config.toml
hidden_size = 384
intermediate_size = 768
hidden_act = "geglu"
norm_place = "pre"
norm_eps = 1e-06
positions = "rope"
rope_theta = 1110.0
rope_fraction = 1.0
init_std_up = 0.0181
max_grad_norm = 1.0
batch_tokens = 32768
doc_mask = true
train_tokens = 360300000
max_steps = 10996
dataset = "wikipedia_en"
MLP neurons of a small language model. Each row is named by its layer, matrix (gate and up: input weights; down: output weights) and neuron, and shows model dimensions 32-159. Each number is 128 + 32 x the weight over its row's rms, rounded and kept within 0 to 255. Numbers have three digits each. A neuron's up and down rows have the sign that makes its largest values positive.
After each neuron's rows, "fires after" lists the tokens most often just before its 100 highest values on Wikipedia text that the model never trained on.

L5.gate270:081104202138110148122131161094144147112152156159139152048134105078154085050101148108138124072195115093120159167095079130171141040156096181133152112183062099120099157150114111136130155157206121156163111100119138138128142131129178156125148136153133152087171138169118099164118122129145118128109048093169105108061097137127104117090020162164218126141156142163068097139137137148161144142149
L5.up270:065096120125165132148067138088116142051095118134130141095111142071103093119128101108100111107172156072160124171138162151153124112133126103178119096131170151093124079124116111176110152170148097146169104103164083078167115137139137156113085096148133059096131143131128100200121114152109144102111119088144114165108102138164114164102049082118176112147174158139108052171119087105122167189125
L5.down270:113106088171184096169140144118191248057182119068087147156173151149123172120150056088164141075167142102138125152118149119127130123115070162163148085150133138135169153154111135105152121150113135179124105130111090144156110147109131102122115149126117117085137128119107184113125129169077130093120094149160068144097107192126118148121096117162152098142111107224136133109141042096139155125109
fires after: " (", "–", ",", "-", " M", " −"

L2.gate526:100105105174149139099162130149150092131170114145142126162089092115139108100080154084094129110151101115132132121137111163076136165157180117180120187152123132124173115137092161124142136163102177090148154160155128093131170124142131119105148073135091103146056098112161099081153106068094129167095150120136145131138118153122058156102176176132146161152138153139153126037158192106144150102145
L2.up526:131105102174157150106074158065093132111104097096165180091157187168121149139100118111148228083180128106094115157117069116127121109166165085202154140092171178191108112115135144152133112138087126127155107172115160119081070156113141124157162111109115172126159137188218128114025107107088104125117117072181126149154092061171081145136099128154157053154193148079108122140166161142076186121094
L2.down526:133232071159122188126104102103174150067178146142148053151071141107129060099079142124110143083131118123114114159128130063133116167101159060126176178147066094175115092111130114154109091155070133127154186061136161154064140204156103126121138108152092153104102040130132192167099128112081127161150139180161095087141109129104161169161171129073156105125169127149103139117147082111151133049099
fires after: " |", ",", " of", ");", " to"

L15.gate184:111130104141099096095102134150110155080160136150121110152127114134152111170143134122103167130128109101087149155123184132129123152131161120077092120084159091153068108175148086182120070150116123154197118064102151104131121118069127105117132148142104093120131133114105123136153183140164095144171199145104128140122105138090124157114087116155153143127138081143142183120193097198135144106102
L15.up184:110135153151117078183116134157115082101139072177184166121135150124099118122160079136029208138154116041122085152122135162118137103143156102129126161114162120083154131125101095177126125167073136140180096080089196072087168140133162136147170141115120107112120138091156101152134081126137108109106167158131162091095125143085154132162070093132113143091154076170138139113181160124115109117121
L15.down184:126167132102101107111141167135165129117142144103162146126153144105139099135102162081168218152107121151071125094136172175127146111125147135137158108130095069182142119129124113158144162129115090158169118160107164051090160133177178127110133136199122074096119133170094123175150118110129163108092198120099146165133106138114123120163116112169137145196173140166146157123093081154124137145064
fires after: "\n"

L4.gate312:138186109105142079104151164137127151126120163148138084092115179102061156087129090116099130146155124125108106149135142088115164133120091101126125084085139121115111165076121118090172114052189110120128108111123132136098137155101141102065140045098169112145089153133138064142143202122130111109122152115080091111131143123150106138170082133133128115157165151099096158122132103127133113154152
L4.up312:091163125097108159100136167164104103106137145170071076108145143108129143108184090119128113162151120108149135095116134108092155151114071103130086091103120092104136140034099160150115101096166086117165059182142123111178122183099143146065145084126111130143047155154109125151097161133168136129091111085120126162147137142135105110138104067122139111155167163077137139141081132070130108158152
L4.down312:106136133128136106113117138126126130134173128153102091137165164138204153172107083080138121147161162158156123070132100139120101194207103121123202128058130144142132094124169108153129150153110085158155148121087097137138106143140133111103142128146095052155068121102098149120076087154144173113092157086130146225126108097157103157119124056179177064136160135149162091179148164086153101122141
fires after: "–", "-"

L15.gate266:086159126146124071157125138184090123086089124155117140074143113131157102185161123126112161102101157072108098128088140191102159135101120079135103139073200064122122111138122107138118132154077127101144143106077140113117143098096182119084164134133137089121114096113164099144167080137111093144121178140111174144168106126067149158164068086167118176137135112206155170117172109135126106102105
L15.up266:129145152175108131116123169183081122108102126159109131094110098117147111185155145139094140106108137086058096097106130167113152123132119079116075138103183039122159085135103101127112160145089131131169111125090186127119139096111177109094181152157116079109155100111138087159156109174143080134106250150103182131151148151086138198147061115160130141143138061201167181111172115153106107128076
L15.down266:132164162141107156136132135139126095109110115172149121139095078095174106166123115110105170094111088118081140107103123118102113144132123116094149112103126100142139123158112100152111129155114128120175150118112113112104103094148132131100137143162127107072135133132141108139142124144160067128149164140127143155138122113091144156142082109147126167135132103203154156105140142148157107097094
fires after: "\n"

L4.gate487:093139133157111109104138097091147073125105163135142149129072115099076102046090202155187076122128096133093155104143106107115174131165137163164185132190099097133149094083115137116098128126157113118128103125101117120147132112063158096186146135121096151096112046177095089178126132177139087097089101123179127098169151113051134189100068189146140150159150059097113123155094093171172116187164
L4.up487:072166134130122120167147141164139117091142158149161139184112064105145151095130103211193095111176103098098201121142130156102184098121114091114160133124107108143134100197134109136102156081212097154141144147182108092131130143107154108143081188106129177113151073107096130161116170168102134098114104094177131159128108117132058162115108157126130114151140109052158111161154045100156122149108
L4.down487:076132154123135139196126104126141113133133137087148150071165139186130138093121068143143166149115191147128086150165088149119125136155155124166118123165133096133124089082105129079068135137073128068167070095092114158176156122121135128225170109085133078125147108083125178152178154149176101120114121155143098102113115184137106189077086146157175088073148071106110101096175131065139151153085
fires after: "–", " (", ".", ",", " |", "-"

L21.gate485:104137186149114101127153140195120121081172150209208148050132139165160132120103165104147153137175111093096176111101177135088195063121109183075072101082151113132114131097149161099119107087101136157155127162094051120094231107149122123141164120103104128152153161086123162133091100157106122198166118139166125116106125131093106126168119128132153117113188070121128141141186125150164126081166
L21.up485:142140194193139138039135117153131090094157152116141130095154137165110151079114117139130125167175103179159148110140145122113181186162133143167109164152148093120094151071153178123142092146122111104150099190116142089120142146189109167132142154098146118155128140147113073089063160090168140085209122148128156167149164082138117115136157169069130107101118121091169166149155121141139151153101
L21.down485:075164165133086097096105097102111142122179163142153131175133116174142148151110084121148123145134133105133156117175206082142146085138127084095169165119122135085121132123088130103124048190108109102127092109105115134164162124111153167092155164201138143135160117066083126157165110140165178176171164166128144117140132136133177126103175118119133132175147151182109151086133120122134130130162
fires after: "\n", "-", " \"", " ("

L9.gate596:134112090050131125103130122097120162143120193123145142141154118152145114146077138165163143094107190108096096143121108030154139119141130095172131163142136029108174181125133090160099075116043146066094098115093125112200119114133111135180181157108135155110156150205054139135105134171119118127097099118166188127168184133132115112111117074116140192141054120109078116142154134143147110077108
L9.up596:111100134109088153147133148118104090098131103103092124121137141121123087183109081141131160120090072096130170187172093093146171116129084113170123139135178088166119154108122148169050141165179147133096214090149117197130119255122037109169175090086105145126154111093166091132090118112178123148114096149175112156098132184113156153131102049135113134148164105084089101064158121106125092088133
L9.down596:090190151075110115142132148148124148171107085150157130125149174120161181166093096136175158092133158109094108163133121132104172157110166130158125102185118136096119148151103154130119105173096124123029164154176151189141157115131133193176124131184122154152138083126108090131181207160129152095163113099152112141113101149135155131080073159094079173121107189083122072110083099174140192198061
fires after: " on", ":", "eb", " Cam", " On", " Squ"

L7.gate681:132138117127152165105109083105096088144106193159162135093148147091085149085132083151164128126110128105132196164116193124123082137135085156162102085100126110088104098143146125078179154129135108175107148161195135119048149096102092164100156189200122111117146116155079101073089075084100182114126052147118078148159118121123176134131083111099188134098165109144115090173085162198142087140158
L7.up681:147128110122118153138104100097172105133200171129114086099143115063086152137124105143157173144146172181121136086085152115073103153166121163121083075106097111123140136248201164114167137158129135125153183128194146104062105110088102067124152201193122092120165178162059118162122081128097133106170147094076111126126143098132181132130092136097141170127141078088095117125090208150152122136175
L7.down681:145119109149098127138093085135165118088182180081127152141132160156184112133159101159119114162149119126175122106112157198111066108178104111162162070116131110105133106183149135160141147102092136122149060104092113061074116128134136087162140164082115155091159210159149184148133178106149137111139135085143162112104099100171147122133132131147094173113111162134116157088143109123099087170154
fires after: "–", " the", "\n", " A", " my"

L15.gate110:114150184135116120108099117093124111100168126125151136134108165176171138154158134145132126162092105111199106141111162134125193171163068132186153088179183135071085167111108159161161120148127128130135133119162084099068146168171121104121115144114124089067089110136134070177146143089169135111135119096096163136093101119074110130123138155133126172166075093139083105126159163155126108132151
L15.up110:133161126141118179122152169071083137137170115197198069131112175079111116157088148174145187136151109125131127104096171085140171133174099168127169097132153086119150150101096083190147139170155130155125210078154143056104106151154148127123139190128119184122137118123206172134109137129124086102148113142122138118182104091152135156114112091148134158135112090149077132166217138127123087164134
L15.down110:129190134062093127128120122137160141118177183105132111062114154122154108132031159094152120114117150087100126127133139129084167109104073119107138151068131172131146107159114132087144091142155136119094140085145098129115132095089177162161130079116193128151173162130165128105143083199085106147190203111104145135135129118128135115150126145127145144132119126176162119124165127108164063159130
fires after: "\n", ".", " ", " |", ").", " 1987"

L4.gate131:194146189049162156156094119121136154139108136126074153119156120184156058073070127080181143112108128075122166132112179092120130112094147153167145104165100189172136164153088151118089110126137103138113151120121120063159139151142154067104135161194168120146157121095204114102183092086105119145140137106157108112149124108136140102153110166126147105157136067083184095132106134146191109139124
L4.up131:198117165105171176138072092153128121149144161139105102151144154113160068116058087101177195102110120092108189105065137117108154080112135157187150128170134190200147144148070145095127090117115100151108140112158140090154166135165177100117152160147196112137155132108139122099143116142083134163147104117132162149142129131158163078173108179101169103085157110093144099141129142124170143129130
L4.down131:131110117162120148159126131157187197132111130086164143144120205157107100109084131079113145162137119109120087121160147117105118154048137109096097100167123069082127157112100173100128066144096096116132172096166122115195127127140125211157109149182152180136126122120164106119140125118137098130195183146165165092110123102158142136117100083122129139195099120129133101059091106093200065097161
fires after: " (", "–", "-", ".", "===", " March"

L7.gate645:154164128108149148095090164107076103092110147140139130103067091100165179141133126205117176124099120107148089079174171200124118182099120159224128129127133165116111095120110098116077123126159124178156131103123105100171150099127113060126129148075124091121157098062104080162124163104102094160073149056085165081165091098188098169131161112110145142160175112133154092150120137120160106119083
L7.up645:100135076113083161147156057118152180151167114115141186080099145155113070147142129155189107136175190146100132104001186095121114142132139141087154120117109134133079202137114133060104111104128159130106175136093143117162111140084135106102094100155054163110126128083133125160143090119175121148149131173146080150114081096096121168102138133148155137143117142123094132123187144193132107147118
L7.down645:122146101130132142125114137122110143140103165200139147149105127119110064174155084124133118102100194184112148055070133114067112140171135126085128097113102148141154115097120101105120135106179141153191140116058093178098148136104096104067162073119176146090173127086105150170156140121156184153137119176104155128138113079111101144130171096140173146136120162115148117156157152104158115084138
fires after: "\n", " |"

L7.gate332:098122124095156169100175039168108144138089125173102129173117084165152162153114088181110155148150114194076190163139178112160128154140103144127088103135086129123096188132163138081152140155184135084118152134100141085125059105166169108159085135119075130097143087112178127132157115187121108148095101066072101114115111168191134145109126104112128136130081076101107146142119098166121112129155
L7.up332:111120128201095136108179138140102147129099187134182131150093116102159134107146081146096138181156135138114101117174144112081128099120144114078128154193159140080093137153143033183187126104125108160150092127060140078168094095173139113151132065071136118151193158145140121175117128125113072145101129126133090169085147160153137152172135155083063168156121112145106168108088119136201113143078
L7.down332:112104096149131090126127211121142137135135154167134166101091159101151091146174139116169139178178192158145081089086191152149142101058125096158120174154149111110121092139103134093193136111150081182064199136114154106152079125125090140145172132087134095169136174103121121166160144132109136088140138157171123134101146146111117116139118100134121117132239163108181092147140140148192113153150
fires after: " P", "P", " p", " D", "p"

L2.gate2:119122145119160088118146116119143129108142099158119153129120162114150120183032133167135149111146115116179098135115147173122130186188186219147154194149180107039138070082084107137129162133187083210133119114125172079124106126149105163086139094129150129121153121149169138182095088122109111145081187122139140165099137108082129125116130141113123200176166147149177161082125141138081133116188
L2.up2:119133050149165133156143120168101166141043166167171114124186142065158137203114135104130136124121164136103097092125159111191090099140182164096070088131129113114144140078156114181140142147118111111114083149127125077074132113172142135128132093189073091148099169143166121146153174157126065077111102097161139117123118162134158136174100119104101137165140198116075129117125141124119134188099
L2.down2:157206140117121115086087144132120113120174088113098095060123145053138124133088128121119115131102156148135111155085176156104174090098118100158137131164096137150062095114128203138135160172194193126154108132148156115124136121136149158090115150128161135124070151096077106149125144134135122186155088172144080155091080087152156140181133137158141130087115100110083147134164111095151165098179
fires after: " |", ".", "|", ";", " of"

L7.gate760:075157123120124105060164085142160136100125147105133183103091158125058124186121158121119144049084097102137135132140155161114185089131183092105099082108153137104179182141099121121145121085174093106082074177152133120110174114089106115101157154137100127111127117070084137208168141086093155125102113098100096123131134163102132105144106126138155107167061119161117139186132147111152120160159
L7.up760:056100100133088129102120118203149141110141194134106173089139081150132112053048138148132102129104149100186183167157079155154180184108112183094094096129100045082126120114129138090080208148150130124143132110191139129155158116101089178160176146199146139144067138185151130181152164060216102091130133132157129099127128125169123094135131121115142183137147147080125119178112134104142105130128
L7.down760:144114191152162112186094140174108167124155117126138125100125170150099147111174088142165075121158104125169169139146123134120147135145126141148148123107157107082107142136161124154149152159130144125141105171148068099114107118098128113119114142033119114159123181127150143123131183157120119083175126127180161112141109132130116086081172149072110103119099109149152193161122126055140125109098
fires after: "–", " |", "-", " –"

L4.gate464:077107098138175124141183155141163082112098159178050104075127116138125166074180101187152123086173161112134110056118119114138190184150116116138191058191109113114147139101111129104129112179186101129159150083114137066108142132179108144112129140154113080124165172167123139097116090167144146180125081116082175058114133136109115167167141099152138094205137081110127151205121177165154120127113
L4.up464:116115104112135052086149081123076175132113127091139166143142107115136164123149110158162126114083166124167072149136131156124131124166147158138078139173117042111129109175167183116116135133103135148141145089143161151169152166086142168183130103118101147134048059153134113143159110142177115112137110096081179128132183183119123153116098122118171104116135141154107142123126161122179105187151
L4.down464:138162168128185156089140166119105110143229097134106065120104178155080113121143118119118131166078141081135107149064062117174117121127117177112220127153136149128108126149077119112130112167136123151177092149125147153171165133150134156117051152114141186195100144113104119140176081119142151145220145154156117120099113114172106145099155104136187124111136189130135099178147125161063117115090
fires after: " |", "|", ";", "season"

L4.gate459:113070147161120109063136100162146119095184146134133169128086160109096164098149121101133126155184165096079138121131154089124165104157120057163174180056165147096124107091109159180078131131145132167089168141073134067124157186077164106128170142152127131168123096109065065116102097148136134109133067077153145108067156097075173072115090125158092079157113156047102104137142113084148118158100
L4.up459:123120095078152105113138190120095128150128175122152081118112159090166123109114122115169094069146166115129103104119109095138192077172211148117173157134182083124131141104130150123083160137175151104171140084174087086112138107099153146138095146155102161153109045140169129163118145119115070128134144111166139148141079112155166095172071115139103113151128150140107113141096096134088089168109
L4.down459:137149085116171080170084166142088108129082118117114115091098101173073132089123124168157076109178152102212124130157155175093132137118143112132097120163084109155205115164134118085104167124092134093168134076163085158184138125107151135130060138154136138147052120089165114166173096137062119156083118143168143161197112114142134144142098119151109116170176111168105081179206132036118121119096
fires after: " (", "–", " +", "-", " −"

L4.gate740:145148112125172145111138146118161105128122145156100163140101066150077156029121177097135170112191105111098093090096107144170127143145069131128184127205102147119119136119170136073092115122135164127132160134100100185139094087120141121051158175138130128103062053121144122101167094125168080142092120071091168090109113113069123122104149128147151152116137072153098111122107142120164152132097
L4.up740:137143124148140156109156105120164104139119120096117138103144154157128102149071144153088100190152142055112136160117162113100126180120189134100160121078130170178126151122086163134145161063111171192123115130106147101166112136069161121080158125116142108166096112090188143122194154139147171101135145095158119093165105103154142173167107144154177080107146179129181170099138113143124164142154
L4.down740:124144153117125085135120181163181092123090103151091085093134136116132129084136090117114169092134134104129096105158110141162112119133124121153203154251137075088139158151151123096113139189132110099178151141141142177106094096133110112082128084179116116150098177063120193119107099112116106114117171126086156146078203143060123104062090176163125181115141088128076097137126201099174183103121
fires after: " F", " L", " f", " l", " D"

L15.gate222:123115111061096101143116067094122141060117106125091118110113072043160082122138093112081201143095136115133130116119099088164135152125077084088100132100095098148192097158062070171126081142083118115150090108142148082152141101148166125108147145157166099065194126150141151144146102173163126118121073130112166110142126108161160156142078090141067122170125063180119115139147145112048114139132
L15.up222:117159121157177102104048139151146123134153172128087204130154081156140111104152157105106177117109122150125102116184120167064113126126137158121118124131207084149135108104186160095096133110081107147153101144123073140111146114121164094125143107180126127151146156144181128153159156090137086098164150087098139112131144096067139165207085115097151117192114112124114151093173153144160190141092
L15.down222:095140092120134140151190099118120114194154153137099107146180127127101136159138175150136113124146134132117122170129153149129148155146172079124105143108073085103081155136154107096141132120163165110167156077146152124112129136166118164106165086084162089079162160105177086139164154087140136095043173155143134133072128133081152089160161075162134135116123138138084163115156110155136102111145
fires after: "\n"

L4.gate349:143149128137136128102138103106091124145123158165122134116110116071192074107159109139134129084071081141083121121116092152059153180172141107140098165091135088108116104104123105141074145144107108107203096181150095083134102152169203147097140118104096148124170101156149054128177117081141136146142113130150112064170151142145127150121128155091163107178192067163140050117177164102125149123163
L4.up349:102165067172151139167134123138112142112122116070184159124162143104148099106077204107115170144202161130125092120058140070153114152118133067127188163113118141077058125131066152158110083157101154150144155107108146117126054107112174108095148096115156086165164082123132147166109175141051085143132134087154115085120096158152084173128087103103143093100087112124101128127180100172154198138141
L4.down349:109220098134147129126151131109068129124161135125121156152110135062194116106125140094115173161108093149124168148097165125138090120110156100095099101096152098139107126099111104149106160128045131157134137062123156114093132170102125140100181125188164104089158100103150165213158131158122074146099114164124101147162125123099142184123079095097132171133109093170114133117143090201197085134105
fires after: " |", "\n", ".", "==", " =="

L7.gate756:174138164136171117149114089148085087102141146131098169167110073161114141130060144125092131172162079152161107187123150092100166123161175123165160117125124128127124124174088169118168169185136116121141136073158095136097151130130105128160102088065108109161185105148097171115094158117117138122108124086123139084118146101163081112057094129139135136136160152116153118132103149139152138129122
L7.up756:101131123130112142109126112111174139115181103167128103138126091130108129088122102100189136153194104107173150147102075129109182062077118103144132093144149104155058130114079130145104097132150089156140143125122153090105108110139136078124088096095094081173126166177155140084052209092126183139121152075140125148097093129132122123073128118061122157133116105094118115137116149161192144160107
L7.down756:083157149116162106133135159161095106173069157151120137155129130113129119057140148113094078126136127163092152133184109157157087109163143200097145118121112132129118100162156067085157126139117109151139116082151128188140131161104098208124159117133116131088207033079186101171186169160086125136143184154183134128089182138114115132170070094136109177134122101092081197139130108102095166127150
fires after: "\n", ".", "==", " |", "-"

L15.gate62:143079144044142111164114129182131136183138159107135135127122121145157128106120120091161081123123138126107072101151084048111077138119103136106115058112078132115141108065163061105125120132099020174124119154136186113155166109117117146119092146062113141085100120097104136109154129139133096086175090106167144174118114136124089165106185116081123107124108080163100031168152098163198093124057
L15.up62:107112124134156074109159080130116155128120162118148160120175154141150103169136127128134157063117130113121090103161168158128110101140135134167191100149110176102160088076143149067175115123135136057094126123137141176060147165179129114120112102112172083077154121147108065108182160118087155131119116098154060071152141101136147126136100159125142082096104157107102135139147102102104116093142
L15.down62:092136114111122146103012173143214143166161126114154112144140154137138081125155147129131032139202114053079141177123104127170150144138094103123170146174139105141119116201119125133134126135158112100071067079133147147192198104142118088144111065161113145171147166134125114120155108115113109140188074180144146161154090150158118125164096127145102127125176181077105144085093121089128111127110
fires after: " on", " in", " In", " On", "In", "On"

L13.gate234:023122166119145137145070128135060181077127123135187111095167100091132139149153189121125101108133170128060182165121081150115185117089073074143122129111128123086070134136091158125132130098106052126173109163072103150104118107112158114082104127148175069125156101159075118190155175170151084086156150100122142102098174141098133132118110105159114153156116108107164142149151110137115148135098
L13.up234:094106152122109100140107184116105176084102052142141208133117109139138158038185185093092132125135125121123132091093096163141136112095163084110133136158146116049156079138123183172124153167104170146160184118085128149128144100125173132147160131129157158156117137141192129136197085115144106095132128112143173151144082119153120133191090178096036125085156134083130155149151133115125116096117
L13.down234:115099070106102123158086150093161120163086162161109080144139143118120136128087194170086132124129112149129155119134155085163093151136097114047131084124144135120103093136146124076124128192092142130135118154090154138108104095147089083132128116146177060117141181115095108181089110116204087148093046087107154108131154093114140123096068016093127150138087110206120112119124124134154164107087
fires after: ".", "\n", " ==", "=="

L15.gate421:158159122106145126083130157131100147123129119159121163132139074118097058193121173108083195095113138025099136127104148179114112107132167088163104138059174124085149118102131085148123114126088130095141115099072142113064127130134153123120132137117147069086155100100139136105150091088147082150102215122124183127147111164137148194170109097132110131115166080196168141120200115126123077126129
L15.up421:119171165180131118134125156163075111101097151187080116099121093139103138142131134092093170120115139143136110122082092169088146148156089126095107132110130082123089094132118152123140146155100137127158149111099169132116174129165165140118145110141135119085125093110165111158145097139129136152100141128130189103135163121064156183165060118095097141188175070205168156138134131140183103093101
L15.down421:136145156193098129140089146135126132114130078176089141132097122102133070156163142126118145103116060046132203109115171122135108103136155114111061108080200116138128111116104115177144120127104049126209178117098163124104114091128134148112161124148123099100151178156085108172126151154107071107149151145099113147164105132082152163146136137104128127090108102165102167084169111174057041190098
fires after: "\n"

L7.gate323:213129124144146138158149114132160191094072106156140108146108112119086146123113115131153184144188237121134125152174085137078123116149155098089101150157097129134135145111139115134143117157133146104108153122093116037066092124121121193164128142073127124133225118143139146034098120153128103148051166086101130106080149173118134137141188189161065084073098184153087085127134161157147086140169
L7.up323:098105123121141124138122109093129108100084101116157127146132139116109151140138191117149191099050131122145212164106158118165129108112150101109137095157111091081148131169101163149138143116121105119049201114139143117156075163145149199116103145129068131165186109184120128084105080072187149068145156108117144155086157195161147095173156125157106123128177206132134145137100157157123144155106
L7.down323:179129059105127134112144157154158122162126057145112183078142150093153145148114124134161064163130079123213089116085114145128119117090102179096151141173198064094123124097057145187129128167145109095132126162109121157141172125122125133117166134176137108126149130076092130110151117097128144129162122148111083121109079150112158116110118075119141153158123154140222088088131180114136122144134
fires after: "M", "P", "p", " comp"

L7.gate527:141204094146188120147099096111113102101161158165131103141173140096129157089126120208103110099163146101192125084132152161113100153131111106136154132104145076164105129121137189142129105172241081132122141097144122117189126107134096102173213096160138099189100095171118165142111146140113133073072090161135098118115118170168183150149120105115137108133179096176165169078106164143098110110117
L7.up527:123141082152138158189110129117127139120143093104148113176126133082159132128116178244122115138207170183189083149104105168116104098159139134163141122170118116189113140153123156130105142134161138116145096135113126124156092133144147103079181113170189160164089163162170124111088164137077183134129095109097102076134131150131138165160130134125101083121141129119130156116095187148120086122124
L7.down527:162131158144185111123152121063109160154139144103152145093131117119078128143136097068144118127077102132121148161129107144119137104109200104127145083129140121118130095114120076111107130086158106135149114120076147083113191103161176145121094118088164134112189119083081067116134074057156083173116156103145137162153087165146092149075101075172127142112139145124128079023139114096103148125104
fires after: " |", " was", ".", "pan", " G"

L16.gate133:133128126112147148109126153088100147087066150137147106142157156139138103102148163105099144102176167187124145171144146175105138162131150180127159176186109158142118193162147113172135064136144108138179117151161052112149178110155090130159168150142167115111203145166044110093128084101148184146133129103140120102143077084107131180175125153090120132159139133166107115125090130112164088125113
L16.up133:114144163135178112118123212134079162137082161099139162095109153159073085162086099102089176167137142164161145133101106162194176135110101108105124142132123106144129125107171168064100120102141172136137115195132079144156170129171157099142101135160191136087183113149143142096213108118165112103141121125179136190199138138127101162057113079128088110163081163103154060120080186118136165153144
L16.down133:130105072153150157116171124101161135120184149145116144137153138163083145149138110114090186100181113150118135102169094084067110149093126109092040115121146098105134136110136122126163173127131117084137088127147108160113154125168098101097162139133148118098147135154114111108117121144128200121121248180150170087126122079125169156123083158151149079109085124150101130072107169195182153154131
fires after: "\n", "-", "==="

L7.gate217:099109106116175158090132077156128099061147118092165104125075117171129100115128161150097139114185087158128156123132081122138145198134143119129183206116170145107106130091086125146132112181076158130143150142087120105105126162105169099156114083113092170187158104150089175167121144114130131182111108165118166172127092159133132154108101062141177116185125080159106191113088113190141060130126
L7.up217:023114141065142121106092090112171125144205072139158121109100121117152094110132138128137185118141125164108081099107108099128145118096133083103143158139119139154090112071136076100122086156095117061117149122144166069119180084082155065143081106104106089119120067157151182154120151128171139116156098067120158175103115117062100159128079096099148126159119116142110110107082127151151108095112
L7.down217:106222122089098153135131141127123095099173160144122155129104100141156111090100113105082168105141093199148144185140167124118098152164164094099091125095150137149132156159156068161131142163105178165163130105130149117071144184144133139105158134166112115080119152104139090121148075120127138088149127107094136141143098122087128132133110097150157178162107081233128136141088083133151067094045
fires after: " |", ".", ")"

L15.gate343:141095160137123163102133089110146149076140087198117090108110118131116146088174114172148089106159116089109133154087116134141138129088085145103095168134146122168109128213163173121155115131091143120149139156170194114078175136086125140173143122135130113107170192127100109166190131136181185124181065139156185144093150099142132116092096101147163108150090111111048101071121127146064162130124
L15.up343:071161188128090128082158107082178107106120159128102145158099179120196133131167116111074111105160112156139098156114091088102126085161130135115110144110162146128163156169103149136117111129142141122138088109094122176112125129102139105147101130087172066115090145111163105087144097126137146184157074092103102142191121195150115110136179143084125060152222098123126098122160130136072166147115
L15.down343:108138121058121114127168081117158119106111107153148118136188086139096104134143117129177174148175119083175126169108134131100185098184177118172100124121087150106131080124143093170085113118106066188126182052063096064116104121125107176130177104101146126106126121047115120130163142066111121135067096164098107134153105115159125106156086118131068142150177071130118158110129138124153118109139
fires after: "\n", " by"

L9.gate231:113174109166109125120134076117147132085105174097104111131141130107075122104219105106094090106117160122144162182100150127165182118115151166145095122123179103141128141142133110124194132129086117096153159087052146102168121107074109137046131157187154085162034159106127081166163176111163119170126110042073112119139116120145140107122089128137062178151181127138068192090134164177136130134121
L9.up231:155146108042089105143129144151134080185096136123122063119099119152130102136118135104125137088062099048156166142129168173157115124124159101149091107167093154107084137124101155150150150127122145139098084119095157148163106113147150114127170133129133117132053150072152115132117119077141161116111143113108094176131103149089144149085150174147137134101132146128121163076095157106167132113165
L9.down231:100130151182132134131148127127099101135124112127057176115141161176150099130115126135127055140120126120163125130104098095075160068118133135130111066138131098061123150118189133107119103164152140061168173135184128119137158119162073114085145138119106109117062139115109100124130104099090128083144159096122129088105147124131118149094124109124176080174136145089085078104139128143106143080116
fires after: " D", " L", " d", " l", " c", " W"

L15.gate542:132167106151100131158143132164080090108096092145104097154106081142138097170136156154081156073143091109111133070101189124098146115162118122124108146057131100154157106164114142129156140113113122151143146138097117121062159141122143119117151178152145103132133088068157110198179120166145103163140122110104198118122173119104123169170019078139118111155109048206114206091167068136147092109101
L15.up542:094153143135118072117104137159117116140113114164142080092084136084129129220183121098112197132079127088117146122085151161105118104137099105125109088056199077127092108159137089141125148175061138149128159111100162103088114117133111090092137155150169105093174065092132098148127124155111107105136129121118173132133156145044094185136034115165142135109119103196175168125199105161147107129118
L15.down542:092147125110126117116140123092160107124139108103122129165121108112108102106099121113117142129167130124121152161131146085112166141095075146113117104128080081097153109140185150131115169181094158151133126101141125152175122076174110154158141139168158153081156055091138105124148140148138098084108053121180123116155090081081126148163113125158096172127178113100175132135109125158119104178107
fires after: "\n"

L9.gate482:094176118141106123111142135150097134112185255120143089099133088167185077112108183099122160093160149087162109151151121098146143118175114145146094108123135164065075119221146138149122133053132145155079117142103119146149079150136110074092157097104138086113083157106121089095118102111146187133236067161208108099098143122160172082074113157126067162117117154170135079083105145087095114100181
L9.up482:128131118089109126179173079132143123155128127150155080073130088155148138078100106161157170098159126132087055183192096098089110167161103141145091123111152161130127145142110146095131131063106151117068122080098075152136142133155100086126122105131145125151081119108160153089098118137082205164145148100209168112136092142177129113123145075101121136138127149086076066061073144127120153098106
L9.down482:153101132123148088126190170116093137042104126125112167154111105137150070156151143147128110170053124110178162118101137084045163193135120085111114107132142110128115178148161095158133095157114123172120123140208123176124119191158171071117112131103117126166134116120083139112154110099098144106129128049141125136090184142107144102167206126124098089123117169175152116130124119220102118109091
fires after: " L", " D", " G", " jun", " Li"